{
  "n_kv_head": 4,
  "d_mlp": 1024,
  "vocab_size": 2048,
  "attn_scale": 0.125,
  "bias": "all",
  "lr_mult_down": 2.0,
  "decay_fraction": 0.748,
  "doc_mask": true
}
MLP neurons of a small language model. Each row is named by its layer, matrix (up: input weights) and neuron, and shows model dimensions 32-127. Each number is 50 + 15 x the weight over its row's rms, rounded and kept within 0 to 99.
A block is one neuron, or neurons of one layer that tend to fire together. Before each block is what it responds to, as a language model described it from the Wikipedia text at the highest values.

Description: Word-initial fragments, mostly "dis"
L6.up203:41 47 32 45 32 50 66 40 55 41 44 36 42 57 09 67 71 50 58 59 49 42 49 51 42 34 47 46 49 46 41 41 46 72 12 35 77 28 71 58 39 47 53 42 23 40 36 43 40 38 52 36 56 53 61 52 60 61 63 53 65 56 60 41 34 49 71 55 44 62 99 38 41 73 37 47 61 44 47 49 56 42 53 49 47 52 41 40 48 21 32 44 58 61 73 54
L6.up646:49 45 41 12 72 46 62 40 60 78 56 08 52 67 64 41 45 35 58 48 27 46 45 63 43 48 41 41 56 31 71 49 60 56 23 57 76 47 75 57 66 31 59 55 36 86 30 64 63 66 45 42 46 50 71 70 29 53 66 27 45 36 44 32 53 49 55 51 28 48 80 77 63 24 38 40 45 35 46 64 64 48 42 43 57 77 58 28 84 44 28 47 52 66 45 50
L6.up697:37 31 46 37 65 20 51 45 40 53 63 63 55 38 67 68 38 51 38 46 50 69 41 66 39 65 59 63 36 46 49 30 41 41 36 12 71 49 66 43 17 33 48 64 56 56 51 49 41 73 49 28 55 69 35 51 07 40 40 35 46 49 71 51 61 53 52 35 73 56 54 12 28 58 55 49 46 52 50 71 62 29 68 59 31 48 50 43 58 68 40 52 56 68 68 65
L6.up861:65 44 39 50 41 34 59 48 24 66 38 59 46 51 60 39 49 59 49 61 29 42 43 58 57 35 69 77 46 46 23 57 22 57 46 38 55 67 77 33 64 71 65 63 34 49 58 44 50 22 60 30 42 32 74 23 50 32 48 35 35 56 56 41 47 57 74 50 79 21 62 41 34 30 40 31 41 59 75 32 76 59 47 53 50 44 46 37 73 50 52 32 68 32 47 61

Description: Year century prefix
L6.up144:50 68 43 30 27 55 58 26 58 53 67 40 34 38 52 32 72 39 64 48 43 31 39 75 61 60 21 43 15 47 59 50 48 49 53 58 68 60 41 29 31 61 23 34 45 43 68 64 33 48 50 20 73 77 50 72 43 70 30 45 48 23 67 27 38 24 29 63 59 67 41 60 62 53 54 60 53 32 37 52 48 10 47 59 15 38 53 36 30 51 32 37 29 29 52 50
L6.up616:56 46 75 43 58 23 31 37 54 55 72 57 38 30 20 57 60 32 50 26 50 35 62 51 27 55 40 54 30 76 37 61 51 48 52 38 39 30 36 60 44 48 44 46 66 36 45 44 56 49 68 43 33 68 45 49 85 47 40 76 32 58 43 31 36 36 68 56 54 60 55 51 57 58 25 44 56 38 32 57 49 40 50 34 47 31 93 41 42 63 31 34 38 65 43 51
L6.up905:41 58 47 51 49 35 77 39 33 27 67 40 54 64 58 39 60 64 65 47 34 62 63 44 63 35 40 40 43 72 38 38 50 38 15 42 52 55 50 55 49 68 54 52 17 44 76 75 44 52 64 54 33 67 50 44 83 63 31 60 53 18 73 53 17 50 64 44 68 38 41 46 14 60 53 63 57 37 69 24 69 53 46 22 68 55 61 40 28 59 32 36 64 27 49 48
L6.up988:50 59 74 52 58 56 28 48 72 55 50 46 62 81 42 47 44 45 52 43 39 58 38 55 64 49 37 48 35 73 48 64 29 41 36 49 71 49 60 36 53 48 62 39 28 72 45 16 29 44 55 36 66 50 18 41 43 49 43 67 54 37 26 65 47 75 32 61 65 69 68 45 52 39 52 70 54 42 47 53 45 43 45 64 55 39 38 34 59 46 28 52 28 72 45 51

Description: Section-break newlines
L3.up710:36 33 63 38 62 51 39 47 37 41 38 22 54 73 50 54 36 48 66 53 56 48 54 71 46 67 63 66 40 51 48 49 07 63 73 45 51 46 57 51 41 58 57 49 92 72 53 65 74 58 17 53 68 70 57 49 46 69 42 15 37 52 34 45 63 31 47 36 33 58 41 29 62 62 72 48 62 50 31 42 52 38 58 50 42 61 31 35 94 58 52 47 40 72 81 65

Description: Plural -s in stat headers
L5.up33:40 56 47 41 60 35 32 45 50 39 28 43 44 57 36 61 34 68 72 58 31 20 64 65 58 24 45 49 59 52 23 40 26 45 49 64 54 49 36 50 27 42 48 71 58 64 38 61 47 26 66 57 57 63 41 65 52 42 71 26 36 88 51 33 64 45 52 25 70 42 26 54 38 47 27 47 62 45 62 60 62 42 54 96 39 32 51 63 75 22 42 33 46 47 40 51
L5.up104:45 38 39 33 58 40 54 88 49 85 40 47 68 65 51 73 60 63 51 00 39 67 53 52 80 43 65 51 47 44 65 61 51 63 21 49 41 42 41 65 54 40 72 30 57 64 59 49 44 61 62 33 58 93 27 57 65 51 60 40 30 37 80 64 38 62 60 67 60 49 65 45 57 41 81 41 41 59 60 49 52 52 50 41 34 20 49 69 56 37 51 41 34 42 43 36
L5.up160:56 85 67 37 52 34 60 58 52 61 52 59 47 13 33 51 42 50 60 30 37 58 53 35 53 47 46 51 54 42 45 68 38 53 63 55 52 45 39 73 13 56 57 64 28 32 64 36 42 38 56 70 49 77 58 55 45 50 32 60 23 62 53 45 51 51 50 41 25 67 74 51 35 41 47 32 59 52 60 67 62 40 38 59 52 18 62 55 36 38 81 55 66 42 72 65
L5.up299:48 21 54 63 11 50 57 48 52 47 15 36 49 53 57 31 60 64 52 40 33 61 62 64 69 69 40 55 52 42 56 42 55 23 35 37 42 39 59 91 23 37 32 74 52 34 44 52 60 55 80 63 30 54 50 39 40 48 47 26 55 78 48 60 64 85 76 52 21 53 81 35 53 55 64 71 26 52 39 62 52 48 39 70 28 54 41 43 65 46 47 24 46 57 52 72
L5.up311:45 42 48 41 53 62 37 59 36 42 40 37 63 53 26 14 68 63 49 67 48 47 58 49 53 47 57 65 48 40 99 53 43 39 44 56 37 52 40 65 44 61 13 39 27 58 58 49 55 61 50 47 20 53 68 56 48 55 25 56 57 33 48 45 62 64 57 43 21 50 61 76 14 47 51 24 64 60 49 42 37 56 51 52 82 29 53 42 68 47 48 40 34 49 43 52
L5.up349:53 52 53 78 62 69 43 70 60 56 48 21 42 73 48 54 64 57 41 50 55 48 98 53 49 39 53 74 67 57 62 30 26 27 47 39 20 47 52 55 48 49 62 64 65 24 37 83 57 57 53 36 38 42 58 33 70 47 53 34 42 66 57 58 37 54 75 46 39 34 64 69 41 49 45 27 46 22 75 67 43 69 51 61 38 33 73 63 33 36 81 45 48 72 46 62
L5.up403:47 40 63 48 52 26 48 45 43 56 34 42 32 56 41 65 47 63 51 38 43 21 67 54 39 48 50 60 79 65 49 74 58 46 46 37 55 42 34 39 63 71 29 64 34 36 54 51 49 59 62 17 23 37 52 49 47 63 45 59 36 59 70 46 33 27 57 65 55 48 41 58 53 46 62 47 22 82 42 59 42 70 51 63 67 51 49 46 53 77 45 21 47 41 46 62
L5.up477:48 31 46 65 44 37 53 64 39 45 42 25 59 61 47 51 17 65 14 48 47 55 72 19 72 58 69 69 52 62 70 51 34 55 18 44 35 50 62 31 44 48 51 32 18 55 27 38 70 41 48 20 22 53 57 57 31 61 44 32 77 49 62 30 26 44 31 84 67 63 51 18 55 24 35 24 49 58 58 45 37 60 33 48 84 58 82 38 58 55 87 46 46 69 50 47
L5.up494:25 72 41 10 59 73 32 71 40 58 42 36 61 73 42 56 41 77 35 56 47 38 46 68 37 53 39 44 48 63 51 69 42 29 46 55 43 38 36 55 56 51 62 80 83 50 63 55 76 55 47 33 43 55 16 38 67 23 43 50 39 55 50 52 51 47 79 38 18 42 58 22 35 65 50 63 56 53 69 49 53 44 51 35 76 60 52 19 58 71 40 49 36 40 52 55
L5.up539:33 34 66 15 31 43 43 52 37 31 25 55 44 66 39 59 24 46 83 20 56 74 61 37 86 35 29 78 55 52 58 42 61 36 43 68 34 61 42 46 34 56 40 48 54 69 36 62 75 60 60 51 40 47 48 71 77 67 42 59 49 59 38 64 66 46 46 55 41 70 84 50 50 35 60 56 60 43 50 40 62 24 57 62 37 37 55 42 50 59 55 53 49 27 50 71
L5.up593:70 68 29 40 45 43 62 56 40 46 56 50 37 45 46 54 21 77 38 48 24 47 44 31 66 30 36 82 42 63 63 46 39 37 40 55 15 46 45 74 48 70 75 62 75 74 60 47 50 51 61 48 34 70 66 66 28 34 39 60 21 47 63 67 10 30 57 69 33 26 35 05 28 48 70 63 42 40 42 28 47 49 62 18 33 72 60 55 49 43 52 67 19 65 45 36
L5.up626:70 61 34 54 32 46 22 63 30 50 50 46 51 55 12 58 61 66 68 39 64 32 66 45 87 51 17 37 51 63 87 45 28 43 61 46 59 48 62 69 18 62 38 37 63 65 07 68 30 69 47 26 47 41 46 32 43 62 63 61 42 80 53 43 68 60 39 32 28 64 51 39 63 48 42 68 40 54 71 56 74 49 62 48 31 34 25 33 51 82 44 66 51 67 62 32
L5.up694:54 41 72 51 59 45 64 13 58 50 51 37 58 71 17 42 58 53 45 53 32 53 44 49 39 60 57 60 73 57 88 62 51 65 33 65 55 15 51 25 46 28 48 28 61 41 38 27 68 40 50 29 35 64 31 54 44 39 34 56 39 66 39 62 23 81 63 75 54 38 52 69 43 30 52 68 29 67 69 47 40 52 51 27 36 33 57 26 59 45 54 39 51 66 62 52
L5.up776:13 27 60 34 22 60 45 70 59 22 52 34 44 34 49 49 45 32 48 35 52 48 51 60 25 34 60 57 38 54 65 49 51 50 56 63 55 53 66 75 43 63 62 73 39 21 34 57 38 58 51 38 60 64 64 62 45 47 54 37 59 44 37 31 40 39 67 46 55 61 53 44 47 20 42 34 56 35 84 40 26 42 42 71 62 59 48 39 56 62 68 62 37 51 69 49
L5.up902:20 46 64 38 49 61 31 44 53 35 47 66 60 67 54 22 48 74 39 53 17 49 66 36 48 30 69 57 23 88 39 28 44 29 63 37 68 12 68 72 56 50 58 31 39 40 39 61 37 65 25 68 37 50 72 49 66 56 63 37 42 54 58 50 41 49 78 47 41 44 71 64 40 41 50 50 65 52 68 53 34 41 53 67 46 54 53 33 39 39 50 60 52 55 51 62
L5.up933:50 39 58 74 83 49 46 60 60 65 24 43 69 38 49 25 42 71 44 42 40 78 34 35 91 61 43 39 61 37 38 70 32 45 47 61 43 50 59 95 36 68 14 54 31 51 46 54 41 36 34 22 35 51 64 57 47 38 51 58 27 63 62 73 52 73 82 74 51 56 75 59 64 50 65 50 58 53 52 68 54 80 54 60 77 74 37 39 70 67 38 39 60 91 54 46

Description: Paragraph-break second newline
L5.up54:37 39 51 31 35 30 27 38 61 28 76 41 62 43 89 52 52 60 44 38 35 48 45 57 24 30 52 55 57 56 67 29 16 60 32 47 67 46 47 51 78 65 48 33 43 45 65 29 25 50 30 45 38 49 81 32 63 65 31 34 31 42 50 32 34 37 62 66 56 54 62 36 35 55 61 49 58 66 37 53 94 61 43 55 79 48 64 34 58 57 32 51 32 56 64 62
L5.up73:40 54 57 34 47 33 59 66 30 60 51 38 68 28 47 62 49 35 58 44 49 46 47 54 63 73 57 46 32 62 58 14 16 73 64 64 58 41 55 44 33 38 27 50 49 75 68 48 41 51 00 35 15 33 67 40 66 42 82 60 56 58 47 56 55 57 64 52 76 30 54 41 44 44 54 50 64 71 96 50 57 57 36 33 51 56 65 25 37 65 67 42 41 66 74 50
L5.up115:71 46 63 47 91 42 72 54 45 40 66 41 56 45 43 62 52 53 68 56 48 50 74 57 58 29 57 57 29 59 76 34 39 68 56 52 47 45 51 34 17 57 73 42 32 60 79 68 53 59 55 59 61 64 70 23 54 57 33 40 46 49 50 22 55 52 40 55 46 55 46 54 32 59 55 35 74 42 53 47 63 25 43 63 56 32 32 36 99 72 60 41 60 57 84 57
L5.up237:42 49 66 56 44 33 30 49 31 58 68 52 64 44 48 43 42 36 80 47 52 30 34 46 58 53 56 59 58 67 37 52 41 61 62 35 38 50 38 35 38 61 60 43 57 73 56 46 65 46 02 46 48 55 72 42 68 48 53 28 44 57 28 62 55 40 58 79 62 49 43 59 27 53 77 75 41 68 51 73 44 40 61 47 25 85 64 46 39 67 32 44 32 56 42 68
L5.up287:38 43 61 61 00 41 56 49 25 46 72 40 34 28 50 57 70 57 38 62 53 60 42 65 52 42 58 58 42 58 75 40 28 80 48 63 60 60 48 20 37 56 44 44 46 47 30 67 31 74 37 53 50 56 79 41 40 61 41 36 37 37 65 31 68 74 69 63 56 58 45 62 20 59 45 33 36 61 29 61 73 60 31 51 23 32 45 62 37 37 72 75 52 60 71 51
L5.up432:25 48 41 32 42 59 42 55 29 23 54 39 47 66 56 53 34 62 54 62 58 25 50 67 34 56 82 46 53 67 30 38 37 35 35 54 51 60 65 74 51 32 39 52 81 39 45 47 57 35 28 52 30 38 52 51 28 59 10 47 50 39 60 45 74 49 63 57 51 64 63 40 28 60 49 53 64 45 64 58 74 55 45 44 42 43 53 63 62 58 36 71 47 60 83 72
L5.up445:25 53 53 28 26 65 57 37 57 15 62 42 71 61 54 53 73 65 59 44 52 49 44 47 34 56 45 64 50 45 64 35 56 38 52 24 42 60 42 28 71 46 39 47 43 44 65 17 34 45 70 66 51 47 35 40 50 32 47 50 25 59 42 38 63 53 28 69 46 55 60 45 45 50 45 84 70 77 34 28 53 46 36 70 56 54 66 57 29 49 46 48 51 41 46 10
L5.up469:61 59 84 52 60 69 59 52 67 63 49 36 77 42 59 74 60 41 41 46 45 32 42 52 36 42 54 83 74 44 42 32 25 42 72 51 46 45 37 65 46 70 45 70 66 65 47 47 57 12 31 43 67 35 24 35 75 66 44 34 37 61 47 56 73 31 55 63 36 75 34 33 58 34 27 38 46 62 53 47 40 43 43 79 59 59 80 29 68 58 20 44 30 36 38 59
L5.up534:36 58 83 63 38 46 45 42 58 48 53 24 55 56 54 26 50 46 30 78 23 56 45 51 52 74 51 29 46 54 45 13 26 40 18 50 41 42 30 52 56 45 60 61 28 68 49 51 53 39 00 72 52 32 54 31 44 48 65 53 37 37 53 53 59 66 82 64 44 37 41 38 58 49 50 59 55 44 71 52 56 75 48 50 33 70 48 60 45 50 72 51 44 48 66 70
L5.up674:52 32 39 76 41 67 61 82 57 60 60 45 48 69 56 53 69 51 55 46 52 63 42 55 75 14 49 78 40 65 33 59 48 39 58 70 57 71 47 33 69 63 59 44 39 56 54 32 41 89 28 35 25 44 50 37 84 53 35 49 02 49 53 38 33 32 58 79 82 41 44 48 68 35 63 52 43 71 49 53 47 42 34 14 61 68 70 74 51 44 58 35 64 72 60 48
L5.up689:42 76 48 42 52 44 57 39 66 63 59 57 63 32 46 43 35 68 43 27 37 51 36 67 54 76 68 33 35 41 57 72 24 47 62 62 57 36 31 36 29 45 47 48 45 54 75 38 50 28 10 47 14 53 64 36 53 64 85 57 30 31 44 50 48 54 51 82 28 65 64 29 43 61 47 35 50 70 65 24 49 53 46 42 51 44 60 42 60 61 85 60 48 33 59 36
L5.up719:43 71 84 40 51 64 56 48 44 33 48 33 62 76 59 47 66 30 57 46 46 74 50 55 35 48 51 52 62 55 68 49 53 34 34 55 49 54 38 58 31 70 43 42 67 75 45 57 50 38 00 25 53 44 61 47 63 68 68 60 39 55 59 70 25 30 31 53 54 53 52 46 21 46 77 76 40 69 54 43 52 67 76 41 44 47 62 47 35 32 49 46 45 63 69 60
L5.up729:76 52 34 29 63 32 55 56 33 41 60 37 64 67 57 55 78 35 71 58 57 68 55 70 32 59 49 45 37 84 55 71 31 51 51 73 63 66 49 30 30 68 69 39 32 67 53 57 41 86 47 36 42 63 52 22 55 70 38 62 30 36 40 46 37 47 64 56 48 50 34 50 79 40 35 40 54 65 51 77 46 41 69 28 54 61 35 38 52 58 48 77 51 45 34 43
L5.up735:51 63 63 43 35 54 36 51 54 40 59 18 60 63 45 72 72 43 48 75 43 30 36 33 32 50 47 74 39 94 49 63 67 51 36 47 57 53 10 33 57 64 68 57 50 52 49 37 46 60 64 64 41 51 46 61 46 54 77 28 60 59 39 53 38 41 79 85 72 64 53 67 50 74 42 48 56 57 69 35 71 31 65 71 28 54 53 77 07 33 52 56 55 55 71 56
L5.up792:55 45 76 60 45 85 50 45 31 56 73 42 68 52 61 52 68 19 54 40 64 59 62 35 73 53 39 56 45 80 89 22 48 44 19 51 54 56 40 63 60 78 74 35 57 39 52 62 73 74 07 65 62 63 63 21 50 97 58 42 49 41 41 58 48 46 99 45 81 64 41 41 44 43 45 65 59 48 40 80 65 45 52 44 54 34 49 34 47 33 45 62 62 64 32 38
L5.up945:67 31 64 50 39 62 49 24 58 69 25 60 75 37 55 41 72 37 34 49 25 48 59 59 62 55 69 60 50 50 76 37 42 27 53 58 42 32 41 58 59 50 75 67 54 44 53 48 69 62 69 54 52 46 62 50 66 56 61 57 31 62 15 61 22 66 56 50 47 60 24 59 64 66 43 57 31 61 31 63 40 39 16 17 36 31 66 54 63 90 23 51 79 66 77 55

Description: Word-initial prefix pieces
L3.up174:82 34 40 48 73 50 15 64 47 76 65 51 47 38 53 40 64 64 49 53 48 56 59 44 66 52 56 48 40 74 40 50 35 37 52 34 42 39 46 87 67 67 45 67 24 60 30 44 60 38 62 49 50 65 66 77 53 33 45 41 35 40 61 47 41 63 55 51 95 62 77 74 69 29 29 53 41 28 36 33 55 36 53 66 70 30 56 45 52 28 45 45 57 40 64 40

Description: Connectors in number lists
L3.up641:39 29 45 39 45 58 71 44 47 75 47 28 62 59 54 31 28 65 55 42 32 23 54 46 56 66 32 73 58 58 61 40 53 34 50 27 30 30 55 45 49 64 45 62 71 60 47 80 56 45 47 56 27 53 40 30 48 37 63 62 52 60 75 58 40 76 69 41 16 34 53 34 41 46 53 56 66 44 67 54 49 26 53 55 60 64 55 43 63 60 50 28 47 44 50 35

Description: Word-initial prefix fragments
L5.up30:62 49 27 32 61 51 52 56 51 55 58 23 56 84 36 41 46 51 68 68 24 42 49 46 18 56 59 34 62 43 53 08 62 65 16 36 55 40 58 47 58 23 76 71 36 40 57 34 51 66 60 43 19 48 51 42 26 58 34 29 41 56 48 45 46 46 66 54 29 47 48 60 18 48 64 45 55 47 71 61 48 38 71 50 47 49 59 64 54 79 58 51 68 51 73 62
L5.up72:37 55 48 36 53 49 60 60 52 44 66 37 44 29 43 28 60 48 67 20 45 60 20 64 32 77 62 67 57 52 65 36 49 22 68 73 31 67 39 52 47 35 34 83 51 60 37 36 50 62 73 57 52 55 78 53 42 11 32 54 41 50 32 50 50 43 61 60 32 39 54 42 48 47 52 37 56 21 34 58 45 43 62 64 46 31 40 54 80 50 31 04 29 34 65 52
L5.up131:23 62 25 69 83 52 23 42 68 30 64 35 37 37 45 53 58 48 52 38 47 36 50 55 70 39 64 44 48 66 20 47 80 31 47 56 39 49 39 60 51 65 64 32 47 51 45 30 46 75 56 47 56 61 68 48 72 45 43 32 29 47 26 34 57 36 67 49 54 72 44 55 56 65 42 39 61 48 43 61 67 32 44 69 69 24 32 63 62 47 33 76 51 64 99 40
L5.up257:68 56 41 43 54 25 47 64 45 54 36 46 54 51 33 43 82 65 58 48 48 23 41 59 59 66 67 58 79 15 51 33 49 53 38 37 41 51 39 57 53 35 31 20 27 61 48 40 44 45 60 67 52 55 55 58 51 70 56 52 54 65 64 63 55 92 55 60 40 38 85 59 42 52 33 43 55 33 50 56 49 37 42 67 36 48 45 43 83 25 35 26 54 36 36 67
L5.up273:34 61 50 53 51 52 64 36 53 55 37 48 47 59 53 44 39 39 41 20 48 48 43 53 64 57 70 42 39 59 47 29 51 81 21 57 50 33 56 39 67 57 90 26 46 68 46 30 27 40 68 52 29 38 52 62 72 57 51 16 37 46 58 70 32 62 30 51 68 66 49 39 45 67 77 61 69 61 58 33 46 51 60 39 47 38 41 24 58 32 67 36 39 54 62 41
L5.up350:33 54 47 47 33 39 22 53 37 55 30 49 41 88 45 70 23 67 41 41 24 62 83 50 66 36 56 59 51 44 51 40 53 34 40 49 70 45 36 36 60 64 46 46 17 49 74 20 45 50 56 50 33 39 78 65 39 75 34 15 41 52 38 35 52 62 63 64 61 52 63 64 37 47 64 42 61 63 86 20 64 58 72 50 60 58 57 53 68 57 69 28 57 55 28 60
L5.up360:68 51 66 47 55 48 43 33 41 32 95 61 59 49 06 48 53 47 73 57 59 53 74 66 40 61 54 46 31 64 42 26 33 50 63 42 45 59 27 45 60 40 40 63 37 54 36 36 71 60 55 37 74 61 43 58 50 31 65 40 58 35 46 59 55 35 52 57 60 57 65 54 49 58 29 49 23 60 42 61 37 45 42 29 37 62 70 47 81 28 61 43 58 48 35 40
L5.up451:31 65 21 47 28 86 56 28 59 73 72 53 66 53 40 72 63 61 28 60 31 30 62 31 65 62 57 32 29 54 48 45 53 37 30 61 53 50 58 59 50 12 39 57 25 42 61 33 43 52 50 38 71 63 42 51 39 44 45 56 38 46 55 36 63 41 56 50 48 55 56 59 60 44 35 86 39 48 32 54 64 28 52 33 38 61 39 50 45 58 44 67 46 51 50 66
L5.up503:43 80 65 50 39 44 51 60 29 65 51 57 44 74 66 38 53 61 59 41 23 45 49 48 40 51 40 51 61 66 30 33 67 57 48 40 30 72 49 50 43 76 67 54 44 47 52 56 21 53 58 23 72 32 80 37 46 46 51 52 16 58 42 41 29 43 86 71 34 60 38 46 48 51 40 44 39 53 10 62 77 41 51 59 57 52 56 42 40 68 43 64 33 40 49 47
L5.up538:43 65 44 37 63 68 67 69 52 57 67 26 51 63 40 42 51 66 38 48 59 57 55 47 79 30 87 45 27 47 59 32 63 39 26 28 59 53 67 47 41 70 66 62 59 55 57 53 62 85 57 69 46 68 88 63 56 47 37 47 42 46 22 57 24 64 49 54 59 75 59 55 53 46 51 68 58 23 55 52 59 26 64 45 50 75 14 88 49 69 45 48 33 51 63 36
L5.up601:68 62 62 53 41 49 45 45 37 54 47 57 42 63 38 47 64 75 51 55 41 51 51 60 61 54 31 74 49 62 57 32 45 49 50 41 59 37 39 55 46 64 17 54 64 58 47 43 35 64 60 47 44 75 58 35 44 32 23 65 49 34 56 24 67 62 51 51 45 45 69 14 66 62 51 60 62 48 65 50 24 48 32 42 36 64 43 31 49 41 50 57 34 57 51 43
L5.up712:68 74 51 49 66 49 50 47 47 38 42 17 40 51 49 59 40 52 35 43 71 48 28 33 75 38 56 45 36 73 34 28 44 56 54 65 49 44 40 75 58 55 74 58 11 57 31 50 56 58 57 31 70 45 61 51 42 64 59 50 42 06 23 27 50 48 67 65 56 25 58 64 49 51 29 48 83 56 52 51 54 55 56 54 55 57 52 41 45 49 57 40 44 59 57 60
L5.up750:39 31 32 64 57 39 59 62 28 42 50 39 58 55 39 53 64 44 25 18 63 18 45 39 62 55 29 51 65 37 60 73 40 40 61 65 40 33 61 26 60 57 46 42 61 34 53 50 68 69 56 60 41 81 58 56 49 50 52 53 41 70 67 34 57 14 61 39 46 67 48 62 45 41 58 51 51 43 52 56 31 34 41 46 69 30 58 52 45 51 53 40 47 72 44 68
L5.up770:67 60 58 57 32 39 16 35 65 44 48 08 64 31 00 66 33 59 49 38 40 45 72 42 47 50 68 57 68 45 43 31 61 49 42 48 54 19 39 60 44 44 51 55 24 41 49 48 36 75 64 52 40 57 72 71 32 65 46 33 32 60 47 43 68 44 31 43 76 50 61 56 30 46 34 74 54 48 47 30 67 63 50 78 46 35 57 22 67 47 34 49 32 37 31 85
L5.up957:70 28 40 62 35 64 47 49 47 53 39 24 13 24 77 21 58 52 61 55 40 48 73 37 54 94 74 40 69 33 41 26 41 59 01 38 57 42 69 71 54 39 59 48 71 56 42 23 40 73 61 71 65 66 50 55 19 58 45 58 50 60 51 61 45 43 55 60 49 52 69 62 71 34 63 60 62 71 39 52 39 71 56 43 50 39 39 49 37 23 51 34 37 72 73 39
L5.up960:66 56 29 32 50 45 47 40 44 44 54 61 44 33 59 58 67 42 74 17 27 59 48 54 44 37 23 66 31 52 26 30 52 61 53 49 15 44 46 37 35 41 28 53 49 50 38 60 54 44 40 51 61 94 94 24 27 40 48 34 36 47 33 82 48 46 56 62 46 56 62 68 51 49 25 48 56 51 31 58 63 22 52 50 37 59 52 26 63 40 50 69 68 70 39 44